Part of a small language model's weights: biases, tied embeddings.
MLP neurons of a small language model. Each row is named by its layer, matrix (down: output weights) and neuron, and shows model dimensions 400-463. Each number is 128 + 32 x the weight over its row's rms, rounded and kept within 0 to 255.
After each neuron's rows, "fires before" lists the tokens most often just after its 100 highest values on Wikipedia text that the model never trained on. A number after a token or word is its count.

L7.down1031 [ 97 152 120 126 159 120 134 160 149 128 155 128 117 120 156 147 133 100 180 133 106  96 157  49 137 145 142 142 170 226 120 132 187 162 142 127 126 135 134  73 114 144 165 129 145 169 146  70 149 120  72 137 146 145 109 118 109 137 122 156  62 135  75 188]
fires before: "," 20, " | " 15, "." 10, "0" 6

L7.down1138 [122  88 123 145 114 173 140 149 154 130 127 163 117  87  94  88 183 117 150 151 149 129 114 133 108 102 171 139 115 171 130 143 124 116 155 150 163 148 176  79 133 124 116  79 160 136 115 131 164 148 136 135 152  96  88 151  70 141 209 113 118 184 129 159]
fires before: "2" 82, "989" 4, "990" 4

L5.down500 [ 96 150 156 122 208 134 100 156 167 145 115 158 145 130 134  79 129 116 162 119 152 130  49 131 134  84  76 121 135 103 128  98 168 188 110 152 170 110 138 141 167 150 172 163 132 174  83 161 190  96 118 150 117 134 122 127 138 125 173 147 100 113 137  98]
fires before: "1" 25, "2" 16, " of " 5, "at" 4

L7.down1289 [167 116 162 152 141 136 124 118 151  69 120 157 127  97 128 128 141 125 124 127 137 137 142 101 106 154 112 114 150 113 167  99 154  85 144 169 153 151 114 160 185 144 137  96 144 145 148  91 177  96 178 156  84 145 207 127 199 102 161 110 137 155 133  90]
fires before: "\n" 37, "\n\n" 12, "5" 4, "1" 4

L2.down1534 [147 108 102 114 106 141 173  96 118 133 209  96 117 142 104 133 156 129 172 207 167 107  86  67 127 140 134 134 144 123 118 143 119 153 149 103  51  74  63  73 128 149 107 169 132  59  89 131  47 133 115 141  89 100 170 119 124 108 188 137 100 130 126  54]
fires before: "\n\n" 54, "\n" 6, "1" 4

L7.down147 [119 182 171 144 167 129  83 175  97 123 119 178  72 200 174  94 102 116 158 151  82 120 148 127 161 120 158 130  82 169 147 158 145 140  92 127 107 123 115 192 151 146  90  72  99 166 139 143  89 160  97 153 108 160 102 131 125 103 111  72 182 160 179 133]
fires before: " |" 75, "\n" 25

L2.down824 [187 145 173 168 118  94 146 116  96  88 197 153 111  67  75 110 102 128 161 130 200  87  77 132 125 133 136 106 168 182  84 118 154 119 120 117 126 111 135 111 106 122 139 113 128 144 173 165 133 160 116 119 136  96  86 118  68 152 117 135 137 166 196 118]
fires before: "1" 20, "\n" 14, "2" 9, "6" 9, "0" 6

L7.down707 [112 150 155 172 113  88 134 115 174 117  64  87 159 132 199 100 113 140  46 110 112  75 106 114 131  63 154 168 178  96 132 167 138  89 136 122 148 124 110 189 143 105 145 179 158  83  89  79 198 166 124  90 163 168 133 108 116 170 161 104 149  94 130 123]
fires before: "1" 16, "0" 13, "6" 11, "5" 11, "8" 10

L5.down714 [147 162  73 117 170 127  83 125 105 122 126 133 111  90 185 125 203  74 110  88 182  68 116 185 143 108 117  96 118 139 153  71 194 150 148 132 198  81  64 127 102 154 150 125 116 133 127 148 151 175 114 115 121 150 126 102  98  88 144 116 147 159 139 136]
fires before: "," 20, " | " 14, "." 14, "–" 6, ":" 4

L7.down1153 [107 178 211  66 123 126 174 106 103  82 125 135  99 135 140 169 151  97 116 137 110 130 158 108 151 149 101 130  92 114 135  82 127 145 127 168 117 135  66 164 106 139 159 130  99  59 116 161 103 118 162 118 112 138 182  72 134 122 145 142  92 134 167 118]
fires before: " |" 82

L5.down1105 [ 88 145 149  77 118 133 159  96 169  72  95 137 108 134 171 112 181  88 149  60 132 168 124 139  93 149 123 127 130 118 179 118 167 101 131 131 157 153 168  74 177 111 165 178 173 148 149 174  87 115 113 131 141  89  80 114  94 132 140 130 150 107 136  80]
fires before: "." 34, "," 21, " | " 7, "5" 4

L2.down708 [132 145 150 124 113 132 149 107 109 186 148 135 175 147 168 137 158 109 107 159 194 153  76 166 101 100  93 180  96 120 109 138 130 159 113 161 146 120 136 182 162  83 109 136 151 121 115 126 131 147 162 129 186 120 117  96 106 126 138 176  86  78 169 205]
fires before: "1" 22, "2" 18, "." 7, "5" 7, "6" 6, "4" 6

L5.down1402 [104 127 149 110 151 147 122 161 112 191 141 136 150  91  81 185 158  79 141 144 167 141 175 128  98  83 134 116  98 117 120  94 111 180 146  89 131 192  94 120 106 199 159 161 118 147 155 103  98 118 163  82 198 197 123 182 120  85 127 119 105 137 135  78]
fires before: "1" 35, "2" 22

L7.down729 [128 103 105 199 140  88 132 113 105 133 161  88  79 155 128  99 147 111 144 117 145 102 157 114  95 141 122 176 168 164  99  48 136 132  74  87 120 108  92 143 147 122  69 126  80 128 151 173  99 167 140  90  88 171  95 109  95 147 127 158 115 108 156  20]
fires before: "0" 32, "1" 19, "2" 8, "3" 6

L7.down988 [ 94 172 134 120  65 130 195 117  49 150 134  86 123 106 171 104 119  70 107 143 165 109 106 109 127 184 130 133 123 113 161 130 173 101 111 110 144 136  87 126  84  71 112 160 139  88  94 146 132 150 115 123 211 187 143 111 128  98 127 123  85 154 137 181]
fires before: "1" 15, "5" 12, "0" 11, "2" 9, "6" 7, "8" 7

L7.down1339 [127  98 135 152 113 178 142 103 111 184 148 151 121  99  55  91 107 119 145 168  98 152 138 178 156 150  91 159 114 131  97  88 134  85  87 123  83 139  40 171 128  61 128 158 118 130 121 111  90 132 118 114 125 149 111 235 181 148 105 170  88 153 155 164]
fires before: "5" 19, "3" 10, "19" 8, "4" 7, "30" 5, "024" 4

L2.down78 [137 132 104 135 118 152 114 151 115  82  83  92 182 138  96  57  47 136 116  98 160 135 142 169 142 102 134 177 199  81  90 128 141  93 122 102 122 122  91 124 142 147  79 111 105 155 169 154  86 156 170 117  80 165 144 132 151 122 102  72 140 190 139  65]
fires before: " | " 21, " |" 13, "1" 12, "-" 6

L5.down64 [169 146 109 164 106 199 107 155 150  83 171 160 156  87 148 135 128 174 130  85 141 137 129 146 122 165 159 137 154  97 135  92 142 159 134 122 138 153 161  85  70 118 158 112 141 121 189  60 112 163 134 147 133 150 122 159 126 137 149  97  46 178 127  64]
fires before: "." 26, " | " 21, " |" 9, "\n" 9

L7.down406 [ 87 103 164  75 123 154 149 134 143 111  97 134 136 137 120 126 109 122 153 122 140 157 105 114  91 166 128 167  88 113 104 152 129 129 168 111 132  88 145 167 168 127 148 155  89 146 173  84 162  98 194 123 160 185 133  95 114  67 178  75 152 131 104 118]
fires before: "2" 62, "1" 23

L7.down440 [103 140 196 128 155  74 124  69 158 131 126 155  99 169 123 154 151 110  79  69 175 175 117 138 100 140 143 151 180 154 107 175 101 139 175 143 166 132 111 151 118  45  98 150 129 101 142 118  64 109 134 160 148 123 172 145 122 142 130 137 113  83 149 104]
fires before: "\n" 44, ")" 12, ")," 6, "\n\n" 5

L7.down910 [113 150 110 123  46 138 151 122 121 114 164 121 126  98 175 101 151 148 138 196 129 163 125 138 128 127 154  58 140 174 131 111 155 151 110 105  86 140 114  86 136 107  90  85 124 132  92 186  84 153  74 153 178 110 141 135  95 134 123 122 120  96 141 109]
fires before: "1" 15, "0" 14, "6" 13, "8" 9, "3" 8, "2" 8

L2.down320 [ 87 116 141  88 103 125 135 117  97 112 130 150  96 149 137 151  84 137 156 157  95 134 119 104 129 120 190 118  64 108 174 160 123 185 127 124 137 163 136 169 138 158 135 116  75 114 130 169 159 122 111 159 162 119 119 115 163 126 125 133 164  84 180 191]
fires before: "; " 28, "0" 15, " Aj" 10, " Al" 7, "1" 5, " | " 4

L5.down1106 [138 173  75 119 100  83 119 128 115 146 122 145 136  75 139 115 133 128 185 157  69 152 128  92  87 122 132 158 229 108 153 116 126 115 158 131 144 129  97 174 115 201 150 175 132 128 113 105 141 172 146 157 130 191 106 117 113 120 170 185 131 137 118 172]
fires before: " | " 67, "; " 16, "0" 7

L2.down54 [171  72 145 166  92 128 122 167  81 123  79  95  65 124 135 113 148  98 170 113  80  95 116 188 172 139  96  98 161 153  74 155 134  62 119 146 116 134 121 107  68 123 162  99 130 168  97 149 143  38 137 184 118 159 202 117 108 101 204 151 101 129 146 125]
fires before: "\n" 36, "\n\n" 32, "2" 7

L5.down1425 [127 159 100 109  62 107 136 139  96 121 117 132 177 101 121 153 168 141 102 114 134  76 178 108 144  66 108 132 201 142 145 147  68 155 134  99 136 129 166 148  58 106 157 110  84 154 143 148 144  88 179 120  72 168 151 141 174 116 105 130  55 178 170  82]
fires before: "1" 14, "2" 11, "5" 11, "4" 9, "0" 9, "6" 8

L5.down1517 [146  95  95 136 174 133 124 191 162 109 144 131 115 125 159 155  99 106  95  94 131 178 136  69  96 139 150 125 116 161 104  98 129 135  93 123 112  98 143 117 111 173 106 117 110 162  99 160 105 149 121 147  92 123  85 137 154 130 114  87 106 181 118  83]
fires before: ") | " 43, "." 9

L5.down743 [141  74 120  89 112 122  90 106  77 100 126 135 148  56 163 194 182  95 113 120 124  92 145 114 134 125  85 162 193 146 104 160 143 113 169 134 174 137 127  56 171 162 194 174 154 168  99 179  71 142 171 160  96 125 117 135 148 201  89 162 202 114 162 132]
fires before: " | " 38, "0" 22, "; " 8, "2" 7, "1" 6, "." 4

L7.down1424 [ 91 191 160 163 147 136 115 156 202 126 146 114 134 111 182 211 127  60 103  93 155 128  97 126 139 145 131 109 123 131 152  86 147 128 147 114 105 114 121 147 178 128 139 119 100 157 157 131 137 137 132 132 159  98 121 138 134 148 162 111  65 106 187 136]
fires before: "\n" 75, "\n\n" 5, "; " 4

L2.down855 [204 126 133 162 154  75 111 106 193  89 110 131 102 158 137 106 174 132 130 122 113 123 164 113  70  96 131 174 120 148 131 117 132  95  77  97 138 130  97 145 199 117 139 157 176 112 150  80 105 115 179 113 121 141 124 140 135 110  41 171 123 137 156 149]
fires before: " | " 66, "." 5, " |  |  |" 4, "," 4, " |" 4

L7.down970 [119 113 161  72 120 112 147  86 128 124 127  83 167 106 153  94 138 126  59 129 129 118  80 130  99 103 138  75 122 105 118 110 204 108 160 141 142 128 100  78 121 135 147 107  74 101 128 144 152 159 172 114 127 154 200 126 104 101 166  98  89 108 137  74]
fires before: "6" 18, "5" 11, "8" 10, "1" 10, "4" 10

L5.down1151 [137 156 179 119 133 231 129 125 116  83  44 162  93  79 132 114 151 131 121 154 109  35 159 162 164 111 162 104 123  96 125 120 159  73 143 156 119 143 156 133 130 161 131  91 172 108 100 160 109 132 151 159 167 190  94 107 142 162 179 129  97 132 144  65]
fires before: " | " 22, "." 15, "–" 7, "th" 5, "nd" 4

L7.down753 [121 140 100  80 165  99 144 119 164 137 179 131 138  90 145 160 141 103  82  92 155 153 106 153 130 160 107 115 154 136 112 103 129  87 155  82 137 142 116  61 134 102 132 154 142 131 132 157 107 116 126 108 111 145 158 132 123 154 137 159 153 113 162  81]
fires before: " | " 72, " |" 9

L5.down28 [130 119 107 151 105 158  82 104 155 113 177 164  90 143 132 144 115 153 134 192 190  95  97 143 124 139 116 185 151  98 165 104  74  92 110 148 174  87 123  78 109 132 121 107  73 107 126 121  45 117 117 159  79  74 150  77 151 169 147 122 130  96  64 147]
fires before: " | " 42, "0" 15, "; " 14, "1" 5, "+" 4

L2.down4 [107 113 150 168 109 138 111 125 145 197 118  56 154 186 201  62 141 121 138  87 120 103 110  83 123 142 226 140 190 154 180 106 143 129 129 132 136  71 123 101 139  54  84  71 157 181 133 108 117 147 134  80  62 144 118 109 143 132  92 106 109 116 136 164]
fires before: " | " 27, "\n" 16, " |" 10, "." 7, "; " 7, " (" 5

L7.down1203 [140 112  78  94 121 138 176 150 118 195 161 110 127 133 149 108 133 162 157  94 172 106 107 124 149 138 163 213 112  83 184 157 121 155 115 103 163 129 132  59 167  76 127 122 125 153 102 173  99 160 183 134  91 112 136 137 153 178 100 117 109  67 127 142]
fires before: "'," 21, "'" 11, "th" 7, "′" 6, "p" 5

L5.down634 [103 169 104 120 162 133 146 156 144 102 140 171 135  84 133 136 136 106 138 131 145 137 133 132 119 116  99  69 118 120 136  76  95 142 114 139 171 172 161 206 133 162 191 134 159  67 161 105 154 116 133 147 114 126 148 147  99  38 195 189 132 145 136 124]
fires before: "0" 21, "1" 12, "3" 11, "2" 10, "4" 6, "8" 5

L2.down1335 [157 166 169  98 137  87  78 123 142 107 153 162  63 144 167  97  85 152  86 144 108  53 165 121 144 155  91  81 114 157  76 102 110  99 109 106  70 115 132 105 168 125  83  97 106 117 137 148 117 127  88 156 144 142  90 170 101 119 137  81 183  54 133 103]
fires before: "\n" 25, "2" 14, "\n\n" 8, "1" 7, "0" 4

L2.down870 [127  92 171  99 131  97 164  93  80  61 106 126 151 121 164 116 113 108 106 177 115 154 148 129 120 160 114 135  95  98 105 128 171  77 107 186 138 120 113 153 182  96 127 105 166 138 137 133 175 105 106 137 123 157 129 110 156 131 123 135 129 107 111 156]
fires before: "'," 20, "'" 15, "1" 13, "2" 12, "0" 5, "', " 5

L7.down866 [151 109 149 131 118 149 147 185 150 123 131 197 115 141  99 142 196 137 180 114 169 176  72 148 115 160 158  48 108 150 171 130 102 173 130 141  76 152 174  89 209 149 126 126 100 168 171 180 192  98 121 105 113 104 118 119  79  99 127 162 101 150 112  89]
fires before: " " 38, "1" 9, "2" 6

L7.down1288 [ 79 171 137 127 126 171 157 197  98 153 138 119 124 112  99 147 119 190  88 166  87 117 141 158 164 128  92 175 153 154 128 113 102 180 155 115 148 104 167 111 131 131 145 202 107 110 105 200  94 123  98 149 154 103 122 145 113 156 131 155  92 106 145 147]
fires before: "6" 13, "1" 11, "5" 7, "2" 7, "0" 6, "4" 6

L5.down731 [166 103 107 117  93 112 106 173 107 163 116 176 180  85 163 176 138  87 122 113 101 108 118 131 132 109 115 126 169 192  87 175 139 103 112 155  79  78 119 137 138 123 157 131 175 121 123 133 114 110 152 171 213  64 125  99 183 145 130 184 145 149 116 122]
fires before: "\n" 37, " | " 11, " |" 11, "| " 5, " | – | –" 5, " | | | |" 4

L2.down925 [146 117 132 198  93 140 173 164 119 138  87  48  96 125 143 157  75 187 146 122 112  65 126 171  98  58  94 105 136 106 136  91 128 143 105 200 143  78 139  81 114 129 150  77  89 156 166 149 139 195 140 127 139 162  97 128 158 128 148 101  95 132 178 151]
fires before: " | – | –" 19, " | | | |" 13, "\n" 12, " | " 8, " |" 7

L5.down171 [131  87 143 110  92  98 152  83 116 131 154  57 116 133 128 115 136 162 105 152  99 174 110 161 118 110 127 116 163 142 121 192 166 143 116 149 148 130 151 119  97 168 150 133 137  80  84 128 153  97 146 117 141 146  93 121 175 173 129 110 120 155  64 182]
fires before: " | " 30, "; " 16, "0" 10, "." 9, "1" 6, " s | " 4

L7.down587 [169 137 142 146 174 116 183 180 111 106  86 165  87 160 195 156 127 120 188  97 126  87  96  77 149  52 108 108 176 177 138  96 214 117 166 119 158  81  65 209 141 146 127 156 156 132 113 122 119 167 126 107 124 129  98 159 131  84 150 107 115 126 153 148]
fires before: "\n" 83, "\n\n" 12

L5.down1394 [113 124 135 118 141 133 134 127 205  67 132 139 103 143  72 166  73  58 147 148 131 133 115  74 121 123 107  92 206 138 126 152 123 134 118  90 145 106 134  94  88 132 136 142 189 105 121 124 131 160 190 121 133 144 103 144 165 180 122 159 126 118 136 123]
fires before: " |" 35, "-" 17, " | " 6, "." 4

L5.down684 [192 128 111 194 154 107 136 141 180 147 118 131 131 123  70 133 126 100 136 115 123  65 118  94  84 120 141  94 176 167  60 141 171 119 156 153 124 109 111 150 169 168 203 141 150 150 112  77 156 157 165  98  98 139 150  95 168 178 175 126 103 145  93 132]
fires before: " | " 49, "; " 9, "." 5, " | Upload" 5, " |  |" 5, ")" 4

L7.down466 [108  82  67 157 127 107  86  83 140 116  72 136 143 146 111 184 125 116 128 133 112 130 101 125 160  86 195 190 128 159 127 118 136 134 164 163 129 102 120 103 180 153 118  75 149 167 141  84 147 156 114  98  80 118 130  96 191 167 176 115 215 144  72  89]
fires before: "0" 29, "2" 23, "1" 20, "3" 9

L2.down938 [225 144 118 165  80 104 170 112 133  89 168  99 132 126 174 169  85  93 163 120 101 130 132 165 194 119 159 115  92 115 152 103 122 111 118 112 123 128 121  75 109 113 158 124 128 141 157 119 117 147 115 145 103 118 116 109 125 112 118 140 161  95 136 150]
fires before: "\n" 49, "\n\n" 30, "==" 7

L2.down51 [136 171 187  94  70 118 142 137 107 139 159 128 174 120 144  83 124 144 149 131  99 182 146  75 125 121 171  76 107  97 126 189 120 157 129 133 178 139  89 138 114 110 139 169 131 142 110 117  76 145 175 128 159 136 129 204 139 127 165 144 132 163 163 129]
fires before: " | " 46, " |" 9

L2.down773 [135 134  95 144 141  94 114 145 153 130 157  60 152 130  96  93 111 131  98 131 138  93 118  91 126 121 139 157 142 144  88 134 116  81 136 125 130  23  86 110 154 151 146 113 118 139 149 139 127 169  87 177 127  80  69  74 135 101 142 102 113 138 135 129]
fires before: "\n\n" 44, " The" 9

L7.down1326 [ 73 142 146 150 151 113 129 114 159 124  67 173 138  63 144 112 100  81 148 154 174  75 124 113 166  43  94 153 162  91 100  73 128 126 100 153 128 161  81  97 162 112 155  92  73 139 109 110  76 174 104 134 132 182 186  91 104 143 137 113  75 141 181 127]
fires before: "\n" 34, " |" 22, "." 6, "\"" 5

L7.down1497 [149 120 112  94 107 100  84 150 188 138 135 151 125 147 142  94 172 155 163 116 103 153 148 139 175  99 122 122 153 152  60 109  73 110 126 153 109 196 126 108 119 124  85 137  85 145  49 105 179 155 124 178 106 116 130 123 115 128 180 165 130 194  52 148]
fires before: "2" 38, "1" 14

L2.down608 [150 125 100 184 118 100 170 112 123  57  80  95 103 134 142  90 196 112 104 153 112  83 101 116 181 170 148  98 112  88  53 120 157 104 144 132 130 143  85 159 138 128  86  78  91 128  95 155  98 122 140  82 108 113 150 118 116 181 110  43 127 124 172 132]
fires before: "1" 41, "2" 8, " Douglas" 5, "\n" 4

L5.down1350 [126 156 120 143 103 103 111 143  88  89 197 174 163 137 125 150 110 144 117 136 101 116 170  93 157  96 127 166 160 229 129 113 143 123 135 111 199  84  63 209 135 177 139 132 129 137 126 149 117 116 152 182 121  99 128 184  87 140 155 118 171 141 136  67]
fires before: "\n" 49, " |" 14, " | – | –" 5, " | " 5, " | | | |" 5, "| " 4

L2.down584 [139  85  98 116 170  65 145 103 113 157 116 127  91 149 115 122 138 197 147 140 111 137 191 112  47 116 112 179 148 152  76  60 113 111 155 148 151 125 142 159 122 122 154 111 161 158  74  85 141 140 113 134 100  90 117  95 130 127 133 137 131 127 181 108]
fires before: " | " 35, "." 26, "," 6, "; " 4

L2.down202 [100  97  96 151 122 103 138 177 142 148 123  46 135  83 177 116 136 118  80  94 131 102 156 108 191  72 153 137 154 133  92 167 130 123 144 116 129 101 120  84 123 110 149 157 104 111 100  90  85 162 163 192 121 119 158 148 147  82 159 120  61 106 102 142]
fires before: "1" 31, "2" 24

L2.down1353 [121 123 170 176 121  99 157 167 127 164 128  66 149 139 175 155  76 170 158 134 131 133 207  97 117 194  98 115 129  73 144 124 137 160 183 125 132  74 139  18 118 113  88  23 119  90 108  83 131 115 101 126 159 168 108 156  96 175 136 147 196  81 148  60]
fires before: "1" 13, "2" 12, "5" 12, "4" 12, "0" 11

L5.down353 [123 180  89  88 134 161 120 108 124 152  98 201 155 155 109 100 108 116  94 116 112  96  35 167 145 114 148 115 114 132 109 181 149 134  89 136 118  71 160  99 108 163  93 174 155 153 171 114 135  88 111 144 116 148 117 121 137 127 130 101  95 151  97 128]
fires before: " | " 24, "." 18, "; " 9, "\n" 8, " |" 8, " m) | " 5

L5.down712 [126 121 155 101 177 141 144 139 156 194 131 166 141 151 129 171 142  73  82  99  89 144 127  75 116 107  96 128 146  77 146 194  89 127 108 106  70 144 153 117 112 176 172 158  72 130 128 106 164 102 103 126 141 106  82 154 110 141 125  97 191 120 150 102]
fires before: " | " 36, "." 11, " |" 7

L5.down287 [ 96 115 182  65  99 144 100 156 138 109 128 120 139  97 138 128 116 120 142  84  98 202 119 106 108 123 110  68 163 113 121 118  68 108 160 122 146 117  55 145  70  73 128 117 110 147 150 211 165  88 113 146  89 143 161 137  75 168 193 142  78 107 140  97]
fires before: " | " 20, "; " 14, "0" 12, "3" 4

L5.down226 [137 185 173 131 127  41 151 171 112  91  72  75 156 170 166 143 119  87  63 107 124 134  95 135  92 152 127  90 101 135 108 124  70 145  90 166 102 133 116 168 121 155 119  98  28 160 167 139 165 109  77 115 131 109 141 101 147 129 103  99 116 118 156  42]
fires before: "4" 15, "5" 14, "6" 10, "3" 8, "1" 8

L5.down493 [104 122 145 142 161 198 127 168 108 190 142 181  72  86 153 128 139 163 149  80 165 133  55 119 149  76  91 105 138 136 123 105  85 126  92 120  73 113 159 108 140 139 122 164  57 142 117 145 140 120 125 116 117 101 175  98 148 103 101 159 124  96 137  55]
fires before: " | " 30, "0" 23, "; " 15, "2" 9, "1" 7

L7.down156 [133  98 144 118  76 126  82  94 136 122 153 148 124 157 116 163 166 168 101 138  71 133 166 140 126 115 112 165 119  76  76 106 138 147 111 129  93 144 148 159  99 144 166 123 140  97  87 104  96 107  89 162 122 121 148  97 176 151 199 155 139 158 113 112]
fires before: " | " 79, ": " 14

L5.down125 [120  98 102  70 146 146 121 167  84 105 123 154 100  90 141 185 103 146 123 170 163 117 162 111 152 174 102 122  79 211  91 103 165 159 138 144 133  86 147 148 117 156 154 122 117 132 147 126  91 115 123 137 129 129 162 114 164 141 102 156 150 165 155 105]
fires before: "\n" 17, " | " 13, "." 10, "| " 6, " | | | |" 5, " (" 5

L7.down1120 [110 104 157 116 114  80 135 110 168 155 122 124 126 110 171 140 157 141 137 124 139 126 153 130  83 140 131 130 168  99 161 157 146 137  68 121 109 121 108 140  99 195 114 107 174 126 196 147 184 163 154 112 123 140 118 156 155 191 137 130 141 124 178 192]
fires before: "\n" 74, "\n\n" 17

L2.down1086 [174  70 109 138  90  75 124 139 170 134 166  96 110 120 132 112 140 117 140 117 133 145 135 150  86 135  86 127 117 170  77  86 175 143 118 102 200  73 144  70 152 137 160 110 157 104  78  81  65  94 150  77 107  96 185 149 126 153 128 189 162 138 125 110]
fires before: "\n" 54, " |" 4, "Conn" 4

L2.down1025 [171  64 126 166 122 112  66 131 148 103 146 122 126 165 194 163 115 190 114 163 158 146 164 117 143 112 110 114 132  63 107 127 160 175 117 172 144 202 187 174  94 101 166 117 153 158 135 100 133 124 146  64 151 142 160 171 160 156 172 138 147  88 144 120]
fires before: " | " 33, "\n" 28, " |" 8, " | | | |" 5

L2.down1403 [130 159 114  82  73 118 120  98 150 128 143 156  79 135 162 116 188 151  66 153  94 123 104  87 140 132  85  93 189 177 104 104 159  99  63 124 199 137 150 107 101 103 140 102 156  90  77  73 109 110 157 132 130  82  99 163 124  71  82 123 104 118 117 151]
fires before: " | " 60, "." 5, "; " 5, "–" 5

L7.down1033 [119 184 120 121 116 120 127  82  66  68 119 120  96 159  83 132 169  98 139 180 147  82  97 150 127  89 125 149 169 153 150 162  94 123  90 106 118 125 160 117 107 127  78 148 123 147 154 124 127 150 118 152 184  90 126 151 128 171 166 136  59 139 161 145]
fires before: "6" 13, "4" 11, "1" 11, "7" 10, "0" 10

L7.down328 [150  32 101 148 164  67 170  73 116 126 121  98  78 181 101 160 147 109 117 119 114 130 148 114 159 159 153 156 118 112 141 182 106 199 125 130 161 131 147 111  83 132  76 155 149  90 121  93 163 171  72  78 165 141 116 143  72 122  84 107 140 128  99 113]
fires before: "–" 22, ":" 17, "2" 14, ": H" 4, ": F" 4

L2.down1188 [116 104 155 139 129 117 143 155 127  38 144 137 114 139 146 130 158  90 133 124 191 137  68 140 113 142 108 155 127 206 103 104 168 119  78 107 129 147 173  74  66 147 160  47 130  51 142 125 128  72 128 148 112  68 112 113 108 129 148 167 102 168 124  82]
fires before: "1" 22, "6" 9, "2" 7, "3" 7, "\n\n" 7, "4" 6

L2.down221 [160 145 141 118 157 114 137 105 143 120 168 109 110 182 124 102 169  94  81 144 130 122 140 138 130  67 140 165 177 160 125  74 132 147 121  48 120  91 115 106 131 135 157 121 127 162 135 151 128 159 150 147 194 112 130  78 153 125 113 145  91 153 164 116]
fires before: " | " 37, "." 23, "," 7

L7.down1086 [160 121 121 139 143  98 120 136 160 107 126 100  67 118 180  98 112 110 138 134 123 138 101 182 123 126 107  69 102 132 136 134 120 160 145 155 119 102  61 147 115 163 103 177  97  94 113 133 156 140 144  50 169 114  73 164 142 146 170 128  80 121 143 146]
fires before: "\n" 60, "\n\n" 28

L7.down1053 [118 122 113 117  76 103 138 129  86  95  84 131 111 108  68 138 172 120 174 146 143 104 147 115 168 120  78  74 152 157  92 222 159 197 161 126 177 140 162  52 176 171  85 153 154 115 115  74 103 159 112 171 136 119 119 144 122 129 115 135  99 159 180 116]
fires before: "1" 23, "2" 19, "–" 17, "\n" 9, " –" 6

L7.down415 [ 96 154 149  94 135 107 145  87 133  94  87 110 137 144 129 108 138 142  86 130 107  75  95 143 142 151 120 173 169 134 140  79 117 116 103 136 177 112  99 111 202 175  79 109  74 170 117 151 142 122 110 106 171 117  99  91 156 138 162 162 154  99 143 152]
fires before: "1" 44, "2" 26, "0" 19, "3" 8

L7.down368 [102 135 116 155 112 111 165  93 144 126 132 164 131 153 188 167 186 150  96 137 114 148 134 144 168 126  79 151 163 172 120 147 147 134 159 138 123 141  68  75 120 115  77 132 149 128 159 195  55 158 121 183  67  90 149  59 151 105 131 153 114 151 150 115]
fires before: "\n" 38, "% |" 11, "\n\n" 6, " " 5

L7.down247 [ 72 143 140 120  97 167 109 116 155  65  84 142 122 117 167 190 106 122 157 101 119 102 140 147 129  95 146 149  99 162  72 126 139  91 165 164 118 139  79 188 142  79 146 149 177 118  87 102  86 169 118 150 165 129  90  93 110  78 182 107 110 158 113 132]
fires before: "2" 91

L2.down885 [ 97 112  79 121 189 114 167 126 146 166  85  77 134 168  96 162 136 103  94 174 126 150 104  76 134  79 152 119 114 153 158 173 181 124 147  90 177 137 120 135 118  84 160 191  94 129  90  88 125 182 109 159 151 160 111 118 215 142 121 108  64 142  97 149]
fires before: "–" 29, " |  |  |  |" 13, " |" 12, "'" 9, " | " 8, "." 5

L5.down1101 [105 153 188 146 137 143 145 122  95  92 169 102 167 131 199 116 113  99 126 152 142 127 188  96 133 107 103  87 134 185 127  69  93 140 117 176 151 107  92  76 146 152 108 137 130 171 112 125 117 191 122 141  90 116  98 182 102 128 126 129 139 116 133 116]
fires before: "2" 41, "1" 23, " –" 15, "0" 5

L7.down1227 [115 179 170 125  95 100 211 113 181  78 141 108 110 185 106 165  82  70 118 137 114 119  65  87 153  81 168 192 138 157 143 154  69 137  93 124 137 143 100 115 202 197  64 113 143 169 145 105 137 114 157  97 147 146 147 134 134  57 174  93  82 135 135 147]
fires before: "2" 84, "1" 15